config.yaml
head_dim: 32
norm: "rmsnorm"
norm_place: "pre"
init_std_down: 0.0395
lr: 0.00483
beta1: 0.95
schedule: "wsd"
decay_shape: "linear"
seq_len: 256
MLP neurons of a small language model. Each row is named by its layer, matrix (gate and up: input weights; down: output weights) and neuron, and shows model dimensions 0-159. Each number is 500 + 40 x the weight over its row's rms, rounded and kept within 0 to 999. Numbers have three digits each. A neuron's up and down rows have the sign that makes its largest values positive.
A block is one neuron, or neurons of one layer that tend to fire together. Before each block is what it responds to, as a language model described it from the Wikipedia text at the highest values.

Description: Word-completing suffix pieces
L2.gate424:502454516499473533439497477455570521521419492566516420500481544507532506567478542516519485480551445496479517476532486555467574509533509508513576435506531496487428553470495483514532456458509439589532515489488463495538542472485444485440570461501573520488515520473464478531520431404422531476464470468536520522473479471528404529493535452476453521525445502471501487495490466423501476442490441476550462554556502520464531435492454529554475475472528579494444519519418583514519566515468536
L2.up424:481492555457433468484505544479488512550484530521485469538534509521460521468550499542481485497471446448567456520516513549469514539561481500518559557552510476523439565491485463576480492445567520478545497445512510384524459498448488478489508542543447505476494496488502512433467479531435470488421503534496458545449496503547453564531547477555507509459481536460482493466581434504524535471570467570509408431458546535503473453548528528520525454489528500520469574544460475433549611461550480
L2.down424:521536464484445511508532548516538422501418508472519550487439508525472509574469495516475534488493497517489599507471413459449519496505523505540508552557524497455521527542491442449497501494510452551517447517529505503458520552444509466503564446492543523593502495500535493548435418521534481506562568485479469523526528520534492482436530463546539397493477537458444567555487469489526515456500505429525481558513541527449516453439456493517485586514524538472432540474485477535438420489466398

Description: Wikipedia section-heading equals sign
L5.gate104:482531544485506499464455517483498485411491500476469562499480509511488541551552497477477556584501543454532498477513570511529427501406499562595519536481480561471501536474487522569510515529466526458490556565470517474468520541469534522530542463504439438532516526470472543502515443482485478569531465541530446510517524542493508466436541481597560505516530516536545551460479575456510519466529446476490568457574485524500557524388504491442559474441426508442480548522513461441559488484474521
L5.up104:567527560446533459538450535545530487388432464486526565533522487543523475549541537477500502532480535483492532490491447565500553577444531569466552544560519494456471535504460544473517568549476501431449503483483513600483454471465544494510584480518506481528524461510480453469504507477517474503495516530439475518494414530526510480499428561508514457485514475471494579558443482438498487459506472542531536540503567447468495487451479402476518511508490541441482471532446462587565449505516528
L5.down104:481505474490471531473541487569506459449485461479510490554469509448461454525507522502524492483449526531512477417452510484450468511506502481445447505465535504523497473499534562500543597514491502494409516608481475454479483469513489544532555456519407587515496440533468588503515475524567460505491549558502442504527495510490420445456436453521491528542545465523491560499558535585496467554468466452510419513491516475495534412445501469529511499483468499387434549500556524512515457473469460
L5.gate306:486457477485529472516451496499535476466526498562468544505443559485425485456493483535502517595513465515523576513436473432545412490488480554560510509432513519413499455507480454519519489460458511488473518524482469541483475474445488580499509452516507473486487400513548499569526483521484580503498518528499463474423548523484504448498526459491616499546479447501512547497531544522528523513429459538424516542522517485478577452442520550454387550481500517452469467488491575517477474501530576
L5.up306:592436469531541567483490563506493479531536465524506505474473448541429501490551482468481606489547474450482505512489537507591520416492533506505377484501533519505432457492467473520564520539488521494432514541481518493458533576526473462516533484494454451521467532478483479524486579443505458499508480452507449470516567496517493423517500430501475512480488485502481488510526511562511549578498503584484451619521525475469533503615561534492508492481469467516451532466579541486508444488493488
L5.down306:502479484496513456459517496535550461413477533507505500492541540585527473397548598558566577539526483484487531542511460489550487463529494533506492458452463513472477542497479433491542495467471498520485502496498458528536587456514488574445482422459470480516501448481530435562502513472442578479507489505498476536492530506479497513518458432593581454495447537496428498529585482580518464533485559521495496486530473547475491501543563523537467490487495493420468539457528524490489426436435556
L5.gate371:446479622485555490478479548517386461445568499541474504483500439434511494506501444570482519455412425505455507502495510443485504540536522510403497525493493610482440480422541498453443495544464501454457538536473447527597535457514480488533501496498457500492486506487519554432511569519511469492505463497530519549438471530520510425521520524554563519462475520515456590502482510495501520480562442574561460501476476468495495549532506513517515516519533521515554518480450518523509472469467437
L5.up371:426541591485459500523497548453427513495435482537530578543459545469448508505530496479501541432565507483504568511532506456497452531404498486530504408517518475556429475526504477513477503535496456537509516454495501440566511451457536566437543494554451556552489502514510484499502548431447458470513503428529542539562510487509538554477482449582523584485488471468471552487512539459554468531493497491395512531567541538533543501533545497459485518532471529514485454507538536537505523489447425
L5.down371:500531462459465446482515513537458474452514542507567528485522471488465449541541494444515456548521502484478501462510469516486435511474503524450565474515439526544523512429485483522545449468536519511529454531520466590535461536500482519460540431506524544475513493428478473437500604560447536460538541498521509529516515532459542566440472457525466448504469481451440514603584538469457429456543495543497529526511526468494566434477500497527495585525496510369445566547523514472512536475493550
L5.gate443:455518522550520486476476496484436526479495546510543551506492456504492491553439483457453585500521436497447478567563487524552456529522473510485497547511564500466531395463523521465506458478543522499543409580464486502477522521383549538451530479499492498497509509454494542454491477476480426549511444514455528522456491508495548570470481490514524549462445398534491508513462547481530453437509478522526522490501507503520498500487570501452491477479560468385528525527548518619551450454489434
L5.up443:560527454459514480475502513492522472474473457471525522503526482616522510478506517538517459446467539499517465451568523517481512487443555477440462482465524522529530521473511456455499475446487476459475515600533495526429556450527468517460481495558471474588456451490461502516461458487486530577489467490521478523481575542444440439482416590617524476491546493459469514523466498518476557458475493474453509576531435501488500539560539509482508498426473486559469495446436512527588544487433540
L5.down443:491472572530527524429435516531467478504524464476473466489508463527500455479509444507508532532448509451477522510466565489525546426467479510493468447553514555452473416443558566471538520425467444438514521513595542483465511534486470501485568437541491555540488541497467513486554519492522573502503475575550469535526504511489508507542478490521466417500550507526521482498531493525556507512532482494401517516549522486469458497504551449500451539510469388606598454509490470430525511549439462

Description: Adverbs before the predicate
L7.gate12:419491557578450497487462514525502526448508495475468487591522529533519471481500489496551554490458460535523508546530513532511551388484528507465516462491503484424453486492535446464491441527585441563497501485541492465457452519478476535442562507476496421461533463455512498505467520561535508546455459496484441525501424410451482540545586479510504426440525548500490501428515508536477435455471514515486513483482574474462489504557468493471451486438510451470523549526514491564434534429461567
L7.up12:516469525509480535514440473480421437507552492507505482552439492467527450506556516423484527452497488496549418482522453565511540487558533468463531518466404528503506500527517444473451502547500512503506541504442479511419547517567553524413541487495550484477512448536483483511478526478544450498462515432483494486489519463573416425432439415471570429443398511451491533560454435551496424498480507547506552535534483464515543499540523538533513494499474513451460530490487535528476505521491449
L7.down12:463560476511393502505442518577500513508477441530570556471533543475509496472394471483648477534497483471484438466513435469462497494415477511482504522541482494494510520441501490479498537534496565563481415442484432527458483529536488486527534442492456570535457483480472464446473473552527536494560467509495490537563462529516486492467597550492472431537501506486558484471536577451509553475564440465454503471456537456546473450527516527500501459522501476513474544446531493471502508507472520
L7.gate119:533492530510529496474520512503520487429478541475586479490512476428468462574520542406496497506513422499506491456488557505572506440492542433539538517492532525458560495454551531539430553482536578441453518471518456571479532491545494469459520489519538500535466470436504504460394531473453492524441547477586453522438453499512533431512526526540536564511594496467516509522543472436451516493441489471464438492483533570455509451541490458480540460519457483436529513468544504513555519554477518
L7.up119:448504509498536533518454536499548516535552461539511493530508506566551470567525567515469493499495527445471419456523527506495524511555474533558565421509488450532500520509483528544497501479450459478469481487469508496522566549524529538515507548498455502504533513487525497590456522513496491490500458472542487535558512422490557435545574449518555560459563513465491458566477373493544455462508441542453519546504528504529412528523433526473501480529597489524544474463432566577561508515444548
L7.down119:532486502568439459504445465477498520495491522441450497460562529532457509370472482589576423491546484470484581565525459512481514517533547504519542509485535581563475466570529435479494420466485558514529461512510532437468494512445489439464476569497424532548535475550503517532468441501571506566472470516442560504524509552488483428466471516526466475524568480498523502505428468506516484482506520480486497531459525494474469565417454557548530548459561508490465478505507503497528519539486454
L7.gate346:494551510537449539480503495472505507501449521570542561523558546529541525532412534498465464541446524452484527562395535453508556470561455494487500527538465545470473454509516501484450492540508508416544494600518492496595505507433476478476508528556590501542565465487532530505519533511551542543483534500586557516526450477513536442499459500480509512477496513488459542541505521573431603503518519492488611487442495535505467438461492514493498477411506471440527499549469483495466492472536469
L7.up346:499541489515476507499520503488517425526523485488561515471573520512538533530452493495478403493564499451544491485467559482490516554611507443472478440514427539529493506428509496479500438484469542480491520484435518589454473484570506460436503528475558485531467570479474579468571490534486455526420530526565508540514456527467465516551495433481520451522465541491450545536516532532464486503492512539536497468495509535448521424537512537550585407458531513496530514560445471558443572546517482
L7.down346:505516508551478525533466514524488522464511512387496494534494458496471492471469570456516518472501478471505444445504493506486497506507529446518554481474528504483519465502499476598521536508510536542539493404612490608455447493511438490535459495492495551541500489515532438520498548509512452454517554561539395519568448569482391564538513505551530535567530511500489453539555531576481482527515442559501499552499536543555471420500524528531482517555499541445463446476460537447523501539476502
L7.gate427:482559543507539440455490493477448529459526455530505494550528532549522491517512391524459484477429484488488461438520477464516489484551465460520527517504444459379592508509434507566525523495525505513473501543483524465476456467470518513509499453512502536550493489472513555438522508548506464527439502511506518481493395487505570411495530477570521488566525573456487554525564457437518534465537504448493466532541508477501505444532484559476544501544521529402573546489461457558539434573513528
L7.up427:529572540468511427537521570524433525496589448520483487609470536553535531520544500466551490491412500516483531449560481511469480456478467534580479525519542533473542454550493472500389485516515440535502506520520466524414483499506525484527511474462459535449527424455522495466473529556489480490497523516504529553552493551473557474521551477478429505496501486510390480455463557490472479462419527448434484494480460555436481498482514523448490485543577485498493503560565467525542478510571497
L7.down427:438577552494512505559525539514512513523508552463475498455475451474465483524490494559540561533491568496464565516497534513438518411418498614509546463572482522553545473509577474518455427470458514526563488503506465563498487520522471525508507447478430512486481496454529473521429523519494457554436545502415517526515485455493454574533482506496488526556492455485475455534438517480553507493436484537529476446476498538563442489560532514542502539523504401506498516468579527417507526484436507

Description: Negation and section headers
L7.gate94:497473500504480465467536497512509557531513533539469488515498531463506513491486580488449516531466412484473502520454499547557590641446542467503464463502523548477520477531491492442470473436516580525478486503480495564486587542490477515540458448462502476491552442475448474468607538549458522500487488568517465534541501551495557543548407478495555440512542525483463555464463457444482473458501507519431540498509454433444489533541510511548513539477513474453555483451482530526603477484470529
L7.up94:444485529498492477507471493520557544438495522559548558564493526553617536480525451414544572546476447518511523504503547487447528433549479518436625514534436509438532482540469471518538495482498479493503566499437455488492488486485443530463473459545558438516469508549460529450527487529438490554566487489525458516531498544488476493479463483487513451465527543510489500506533485495485467457401494481498486520529543459528513537458524450481506463539471595405523521463481508527493429450422458
L7.down94:507509564433490483470516503526490517461525507513525531495507410507459502482555523427550545461537544483504487480489502526461456515546481493485595480494490474491479446491517495485559473474491501439498466456469474502476546508534466518434535499497488351470482528540478498461430554444453486492515512418501454473495428452504479496440528509503558461507513493509524534530502542431515532570496550484532515485539588417636528521452496463483416452533471555407498497481492490513493468410563522
L7.gate123:464537470415517521513477485521470479482498457473514559509437453536480447446550570520428551471558477524466460529452478481547562534548472472475420513476506500417562463499489474482558514492522475494568494474483491516529479465536511475482479416478445517526429446536438550465511517492455509480476446503515553546489520481565526430477435546538501533527448476440537562411498530500530500578480513416498452546529426513433553526511479491489466487538563485441592513470551469502559527486543482
L7.up123:536478559520474535528453495546540496516547474537499470560471509534484479448561330516585487544553461479524570463492481498486456446580419535499533447549496528511526489560499533493469443475557564523510493555445561429454531488481448497526505482523430479465424523513546450488530459467457515518473509524483481489504522517489474544540405400482491525480587535566453492472495526523499473507491525526464485449518561558518539499482519501471479461518500571453461479540531528504547490456501516
L7.down123:440460469520480516464508490562511490483515431432538506520551488585539456488550493520530524491459544523517484418476486534489483459526472490507480488492515501520516463413530517495542507419448488507544498427490446559464576413496532523551452465581483507517541538495456540517449568460428478513432480480504539557526443521512534498534472510564479456458415530594573584519540517482510491467560507496470516471488489473476514559487541543485493546529472429493546554474441456584490466496430540
L7.gate188:488508509466504475545463525548524484507532441531482523527486550567440570475423589506497557500500497512427456480523488567565506543510479452509466511505519533446523543542491509464501489556523511539523491510509519537482582540537484452507499472497539423477587482621490473513527466493514509440491475513484520511501485495423613449541470556552541483457463408527454493471475445451497509464472552555535500505523568450551563507499541454467457510500496482569549550552511533445472469472579559
L7.up188:492536530456543491511540440574490524433540510609470469572450430449589575562506540541519488460533481454463502475485500501481574532587455494455472521538521443519498478462502492549401510480495500555458556470556469492497467503475499502507490453452493494487500481556555480464446487462491526489500578547545458553461504482407453502523467481485512477583526494450424505484478543475451520491445397502443482477485542510461537515517462500484546469470477515552511597485539486527472514547489467
L7.down188:533516446498508495552515449504588531518460471526453522524449477496526519542448538455530528509528486463476455415504402572469558520565470529594489418554513507524497482427522405549480531484472514482534453487530550521467477539510434534468544445426489476462554470516535450525488426505544478536487501553479399485523441544505472502441496498519527459526561465470525563510454575524388453518473470479519516525488539484528498500495489505499517510477529421504421480459519528500503435531530479
L7.gate201:482516496482521481583544421537559464526499493581506462495513532467527516553467449451512582516578522486453496482462481500480487482490489488549447484555501415414544477472518539609494495444563576527521532574521478565440575446546475529499593548519574461512517457513471433485470525473491514498466471553492487547563517525467505443487573479571500509512554451559485500443503472495488549493484424516498549450529520489549545530518494510502560482558481475496509473529447455456503534472525465
L7.up201:566464494501470463576598501577556522444503503560540525453531443491530413555462494433507542546530520504476497514511488548534499538504425485531507475476452457417500566491451515523500521480521564535564510536473453486497502438544492436382589477497507480468476555489529490485425457533530515410401430522463451542554514479512461536450507503509537506475490452471518504484476532504500547470468535462507495486505504455497578487501497552557576460521486552495524431469469469483532529520485487
L7.down201:494508497508570570449461484556454481450475491489563536535484455506519525499497533455523510580487486514571458529438492548532465472517488467506499530534507469514533441438435451478490534467521512463407534496525477509480496462527469518508584495500470520540508471449483429542487521464442514422579410459495556476459499574524488535506559467544454502476534532468546571472514489514508512456386465506532553459522538545563545545484436518545537498480500460460553488414486439534479411536481451

Description: Section break after paragraph
L2.gate125:441526422541508517465478427499433500474466446535457520488494562579521507492492475469496483514518511514503517549509554466509515518552486542489455522506472509531481536494540514460465500442415469510487553528575511520438550524506555438492480456564473598444536507509473496419497483472483523514459607568475566497510455495459486483509469404509572534550498497518468507456514494440529502470474476469557485521444480612441504539527462502554461551489545520447481514502527625545519512488440529
L2.up125:483493546533514527535486466516488484440417432427497566585531489523487522534540521540497472487498470470502560480539407534431471457430476568536483530495481511532546508483554444499577561522529529487489482553585500447494465563430500494526555448482485460471559443503463530530531509529586525536541511489498478512450561477540548539494501471548524447443487419492567526522454511613500555566494507565438507507462487541528582477515515466507508511587522516494525508522482457486538516509492479
L2.down125:546552480444535535478461497533499485583483528536542520508547497508509468584500516574448574511558411525481492421544474494512533523458434521393504486493516472574442517468489543433442483495441494509494511476480473550534491493458552508493593467521445520564466444559466500468441528480529515495464550509500457537444458528557446465554460516576505508559563459548501548439457519511586508509460543508504466518501494467534519514516495543537438517437414530504528494517442520458512537472462485

Description: Mid-clause restricting adverbs
L5.gate1:452482557482548520461459490566465479523464490451480471565487517562487474426487545488582482501502520486431450551453441510532506528518503465463495480465493492448504557499514380456461460508491510490552479476534440499516522440428494490505443435529530511484533441481440470543424541446447471514467515551564456557564486512528486486469583548532455489420426511418478515490485466551506518430459528549463527443529518465510469448477507442516544539522498546500534504420473506528564454479549523
L5.up1:483529492526462450477439500533504430396493504440473540477469496518477516493535483489440458450463467495474560562478451436466507493534470469452498511542500530509476500523382445481518454513494461517529513485516536594420565564549506476419503511536509485492454489486431469482446481554493433494417496504511518498580448473529555417488445556505496470509467569525433521511469478535526525465513478553496538528537505434486452526499448438533514533513551533485510541558451436594494521551474511
L5.down1:520542495527503470497554518582438556477503484538451436547462384488439537506448532539520552446511521496557478522514492477570504562569515448532533475379567520549551493494498510521484568479524506545514481455497468500465507565482487545501501472466609533544526501534599532529489507520536498500532459531516524434516477580536493505504600428505503460474463459496492499502516526512534548446434502543441530520460443539508431531536447493463505482499510536523476500519482544451568534480491553
L5.gate32:523493464507454463495453573501485494529538525503481497548498491523413493590519544513568470519533475441523526546516491500446540515481492564497458494518470472552537533490496504447374498506471488558475532475518464483475536462480453501530466502572485505512496492463536483515512502487480444494451580619493533580433482490500495500522451477507470500534450563535480561516564506564472610496482459562501515426491517435561558544554503454559482493495435470441498504492493550583562543430515495
L5.up32:475448495463492459519459574509553429545473504547506524515535512472528501508506482503436498548492443503519541522508416489492491595477505503650556500530474556435497462541441397484417525539502529514465526485498516518555441481489456479497515489469534525497537525488503485494483446496479441458519441481481536474545503563420520459506470567506517535486572559461553474539551565480533424473459503463495442436471542474458471578448433508562493439520519518528549511461533508537531518476525519
L5.down32:521532521437486435445530563535497489418574511410439519528525488501498473493518454454512535523545531467426538466510496550465440500526501524514489471436500497487452465545456444579475480560541495535508487491467510560494516464517533479472494509482436501524458588504549499554466574485522475428547543517484449480493495550552500582423556481500582527488464462471458568483445446530499467461516487518537515544514450525590476455498475532520574438474509538443543493560557548497421483468480504
L5.gate114:481507536481498467511489518497549474532519541468469491521526505491475484499563598489526515472518465517517544466490492525495536505552554452526493555557486509474467480564450366431430466537466595503447528489519492601465629510543461449492460543503491548533477479526481538587532487501476530494483506551506438432538494527441492373465501470510541452485505499497448512443534510485463526499470554540476506501478602510496507500570430483472490464500501501476473555530493492505507412489564509
L5.up114:567530547513435467474494468484508471453536464460445507495491498525545541490451509438537482429568513504477577549509563535473501556477567525504522496476502468539571453439482434508497514420505504539489509500550505480373537502582561559485498493529493454492559472598544530488467441493468550481525467481516499517482546468401491472507567462507463448473481514541474567538534498488551529423514497491442567479546527452471548471443469465480428441465553460473524515509487489439491460535494505
L5.down114:465560529457521492446472410510478458565552490433523528486496561492460469524456521535480482483511460501593519466495454557418506529542535446468488434520493468457470558488497532440452484496464489511536448477503435485408512516526497527572480541527483582460489461484501556444487486503532539549527539467506531468449501462478449506538501469492531494453449471501514609478513465453484479572434506529491588438490517495468551452451477501472547424460542547411492467479452504577504496551549509
L5.gate129:548475508534512492474463495533527496505488469522529526559457494536465513440531479534557466512486441498557501543489508482576469510548457563552492489584524561550446502524462483536505560534503536498503531484518540496534486531470513438518481525537472419436498483561445487477580447516497427529480536554548431591491461543488525453563412508535472544530474473405500443577545487423482506492469508584519473529522556556523466471577511494571479536521418471453473472426519524471492526511477472
L5.up129:510575482466531516516472562487486548495529493538528461562506522484503510545518530493495539447429569449524480489467519572480478512551526509497492552469520445443496468512477479450486545508494505463556516464493529498571509538497533435486519497592506570425525438542511392529498491471544511504518529536529407527424440488523497414468504499498564539456513509527535430511549433602492489486482577506440498459533540446451497444475529482463513459516472547514450546468510566442500454480601512
L5.down129:471577568528504565450434486509437515564552545465540451462548454518547495492460507501505554510546538557499525552454452506505516470482461521552540509537495489521472428469504486517461570440498493510441436538549520507495494476546504581554508508455509527500581504515549486493528529496481613463520546506563497475474461522548404511418486533563494457469523552492489472534550431467521461476551501477537535484425434508483445473550490442435476521467491456569566481515539510490529557535471544

Description: Predictable word completions
L5.gate208:570468509571428490445490528478544497507438476531496520566531530431522511521527557542465467578453504466509510521492549491519446512532509545517516520509449529528528486499481513461538430464549456517577576484568511481483550509426406463588545508483509495513480527517478488518488537472578467629508472488510525497532468496474474394510545503471552498516556494538487556471499474440574477495450517557492519552497552467517518487512488592485491482471549463473513568387511480504498488485432511
L5.up208:551446496576533500480434553472540482500459522520446470470440506459517470575498545547533501453517551541481531481480487530531557511494592462461536481488537501547483514440503530515531498470535485528539537463587550568521562447532391403531490453538507485458428513541454510540459462556509590480479518536453472463538516511532488506408471495510473489566506476497518523512504530468455567487480555450486567542489474530490529468449526513499457484502483474521538473493493630486479513511598521
L5.down208:522468512486481581451486453520513532544438565501483466485508549522452481475548563515521470514541472489510464505481512445481484533487471543535469530479546461505433478527482481489532494477568493513491466485525476441498445468495517527567508499464431445499553417414510454538516530466505465476441538532481505482499448494544547515479573512583464531473405457533500588466513406502563448489521508489422494482515418546526533488526516473483468541500567480462571458473471364545520478443445463
L5.gate221:493366489512501513483533445495487453472493531518568473479466523526463502433480482462571540562454549492457528504488512499533454495553440502537497529523512480484470585518541484608515504484460547544480498485479596474396563513445527522493526509567482493561497563514442533467475527552476516492447544485547451505517509443532489458456535417568480531571472452584578489501480507554439496430483522505498479463482538502544496523514466518513524484530438489492501485493513526480541493551388492
L5.up221:451492485437452374460495518462493492480469538516495452505569482470455492475501474534470556531511516594438463511528552482447471514573554507522431512411547566532503537531525509530490504539466528425523501518458569537490477553420443482529542480483528529578454502483505510451487479487482515418465521513508541521487525483516489540493529474558503479464507477449461547459493503494468541466500473423512459498463596505538496516524469585484570512488490551456445521468508454511568610552442514
L5.down221:521496499447477473506497532473484513586533484465548461458475490477474559464517453501534483448461526492492501441484533414448517510480488424534439481510513516518564539501581531486465452506507560510511483415450513525459574538457438519563452473452481496537528515520510555565487615550510479501520459526530460559462481440537532512459473502510484473556540493363431469465502523443566540493527475421499501492490571515536572487493503556553550511542539495503412549495536523488459518541510496
L5.gate246:509516475597530481488519544517528424469431485517489431495530485489519502532467420479472503510456529437440571511514556499521526451509558548492373503498428504504550515490493458480484476545550419457513443484507486474522451413559552518534532521540494389487487552497546528475572465488456486533487489560489537437434495491498486520548529497477498476422473529499480495474474507515491565504490509484454487486465490540475407506434473431518532484456439490500438490540468600495495472421509526
L5.up246:593447482470494516481573450479497495485502540587505495503401550501448477478497485517511524476515536578504561498523498546511496537519473445515524494478535519540537492522506440498459504537466558538492556514556435500548435509496411486514494486479420540573404424466536463539489499459562533462489477512410501486514431499515495483536537448491489437515488438509455448477510492501463497448473585491599489506509455520518497507535481491489518563446535459485489447596562489559457565456545499
L5.down246:551534474488591486513517416496542519543532534557484558513505465468484513486511537500597448492519521535507537512539548543482493508523441516472513505415525432519479406501473445454486511419548542537499545591462492445532549427449529532491499484481475527567444468481476480550511458518527507441467492498407465521547452512470426548525533493490500477457519484559413522442562506500586504486521495526454570497560462533517477518599560447531539522467522452539492484509528504513466533508461484
L5.gate253:471494560575434532456489476478510479457455521466571453464491470431470452543480533550499553546548519457489519465494557532529492555571483512544491472424473424496438548468504446474418501512538507533468493530507485528488464512480445580556474477469482490495420501503549477549361523505517479486533474582467486508580523499543424464447540503557493473533485522506427518516461508477491555442442467493522467547510534456508432453472466491525504532506528502454481485530550553465465579531530549
L5.up253:560539493396439522456592499491581541444435513586463563446509527575546482468545520521510504499441535527526419434521486497554525464559504471526540516494422513567486522459526529565463526456523520478526474498503519483528480503474473485485465434489480459568508490470515468529519517541475492532412486468410459523478490482500423473494530499551454546546518519520505451462437495424475469496500450458541469479514518444506486562482501469482475491546531414418510544544469548482475545558505534
L5.down253:566523479587533550492484436523505450527519513541503541482562495450517542486528459521478442506553541504498472539531534508479502507607497393496465486496501511491419519469529534528428563522505449609488519481490491504515470537474499479573479478460532421563476468509520449555487425475502460468511489524517533545498449500457446490469494499501463579446464508522491518423418544436580496482498470519520501567438465484486521482483502522506493494481615471542502493571535426492527470542525575

Description: Verb-introducing function words
L2.gate40:444576507465485509528484500463487485488553550528517514579483451616580463596517536480502456617501537470543477420492536474513504481469503463588487537502591479488566460502531417497539552488502514554463456538504515454491504455511504473496467435540562445455485496452447503573554479539434499498480449522548525509455478480484499437539546541570490513519531467541491472526560493540530534542419499481487530525557501538514513443488506519464481502416521517449503467553522512506468490479444502
L2.up40:491582465515541446505522459540523520519519537474511449494462468533557496545540554486487455585493545413469525465469575508553568534440447417480540556528510503573509533462511480546445508530571500524510540523550494507457505524493536477556478480482541489488580440508453518537497452528460544566478461537546503548458476501495525481494501478535505452417420520522437447524497466509555510515434538475534471499543584529497480464490517514523487515447483509517465500576422417558533488412554468
L2.down40:480592525540471492440518505564511555515586475542480473563505541527512530450477436466493570467483509446532453480486458484487578497566437475510386512585447492600562496507535486543454505479478537496485462472538533536486553566520539472516547505440447538549445471463504504470512550555513531545469488539485456490501470530503477493522530494538524473461546508444461515534498523508515413488514596416571500538503517469417439493509488491463506502527503513528439497449421467555485518480505483

Description: Infobox plural suffix "(s)"
L7.gate3:477455472524469477523520483558560465432490487568534519505557482463500555498454461529618521533505532441506507516495504488533485461536510520505530544509440436477507484493547487508492442503475475458565490533502486495513511482571549522536479544506509427425460467424448445423495514548537475470492503550514591509550499447533484403488551523517557521524472499473487448491496504629461511456510478475525529465522504603540473529495506531508539480439560490535518500479494404437482561513512601
L7.up3:587558481426531537602518456495507458493511493561449577407439512474459461485505423551495547468395541510532460558517517492541471531539530467519490458399448508475476557530518505517495499505523401455533542445522471496486504509434521527421562525503505476527474525449445500470499533519519498481574478481492522529519495549536514527478493476518449460499498453387484484507574478485468536543471480467500504477490494510555494430480538480484490527524551533520460514444548518460421560485548530
L7.down3:507490496476573456485576477515440507500472539503462487422516464514494522481510575501489431452487521509541526490429467562511467468505545538508418557557499493406407575481524518534467483534499475452570484481453504534614455527560521517561508486506421525531487506462562503480508504581533545454467512527493600494502523476524453480518504547468514496484513449488556457476509535466523489545519542478467518580494462469544495457484498503519474455468587571537550528418526421491491535533508543
L7.gate290:488494503516505459524493445579542534457535497479462476507475538525503504492483441591603473452459528451472466546471441545491461508526534504582539507552502495437531510531485453495474533509459486482595415511437485502475500526465467505515510445473485465544509525549526498493474545514490435525481532533500568597415560480482460494588463507529468489459505496416519557527459534504472511473549467431479600493514561477527503516516466480499462520504430465484460494523508452466584522579414465
L7.up290:539495543557416539473474487491536495486544559466518505475537514498489498466501477484452514472510485432538439461510522425453528460494524494503518514578491490465517480503493423548416565484548443523528434463559472488532536544491450496576494510501557486510428522454470533429499584522505433450472512485503521553530508496498440455558541497501526455467486441548559575487498545464449573461466495461527609397538518506573509489516521542470531503435552459514486476533514488400510511499521454
L7.down290:475519542536546484441455560470437495597500507445491510484578483490437543483480557494443426470490501502532533488553523412448559536545514523470540498483450506470488566510528463475460495451531455415525487545545535461501488479453498451578459508461493543391469535544431497489489542436543501516551539484488452564560549492505529492435501558522510529482518519545516521502547479500500524491508550524494483484469516533542551509518486423510526485577579527425462576458553489443514512448463546
L7.gate379:538463572511483489477584479540536469479452465489463550542584510616531576555533532558526472513504425544528490479493480505463549519515506524436508470477390491493443501547537481508457454526502531500539411425522472539536498485503548439565519507501480546450464469500501472507545470481556481494471496511450526461516533467489481420463560476536507548502534464438479505590501495515458498423517478483438516480513518549459532508548403468590405444505559484476499512532513504494511470510511497
L7.up379:520465507478468470478417427513492466542437476525566525482529527518535524534423578586434532509511418524484498493450546544550478545533471559511583483519503523445557506498521487503484495521475527555555504462537488439480445482507484448507536438523537513464530584510485495448479508546466491463467465581562526462519565447539544532529475417474493534480499505513534485446559416500561469479523488496547545511459509443527525519437513487539535502470533474464503445533429579432509519563538558
L7.down379:503458542474537534482480460476488476484498478485456519541543529492518519511472529619475463503492485485526529517539529474614431506508530578447511495509477503499495508458470462495546488532530507536535516404464477474480401451509497472479518471496549441421509515519562532433473528565508530494499453484584523428551480423439407494553527526519529458490474440561553564546517497561524512479430465554458510487438414531440465496480492557528459500487520538559451471500478552507549462466536504
L7.gate434:535450552495481506458505467549558421515505497589496521427530482375491438395430477504532526504551508543477499496413560476530573559458537481475470498472506476455522541451526544497477550556513475485522539539501553527412448491488500463526436442498530469535499453428498524425483502548529493489492508500501499498541408486541453454545443496558527482555491571481541489522553535479556461540522479530495488492449565537496484485518475479495498481501478422414476524505533484514431463535484501
L7.up434:493568439475459538528565539530491477452526514593477519520525509454522474492508511507494500533495578508506485544485457516490547548444467422459585467549455488522558450497546467513533515538506493552547519490545452525549481427506550503529476476527489499543501522492446500508464577564447547523493524439491562484428483519529443461493500462497522518434554527509464498528542609422510586499512489464538587535521532546565450492454476536519522471507569559506456454493476523560470584446534455
L7.down434:538533465436442475586493557510456465523494541442532535567549476439533555450539516491500518597508431502509515536499400555541491417511512512494592455464563570490463516483491543535429463512487492416508479501449474565515487486491501482468520429565586554540404466481521561497437541488501530459531487484465497510470526484534467538493474523506515499526445501469540461509499483420518562520467519541474454501550490500479513477463543523578510545485557493479504530524418524546511529552498482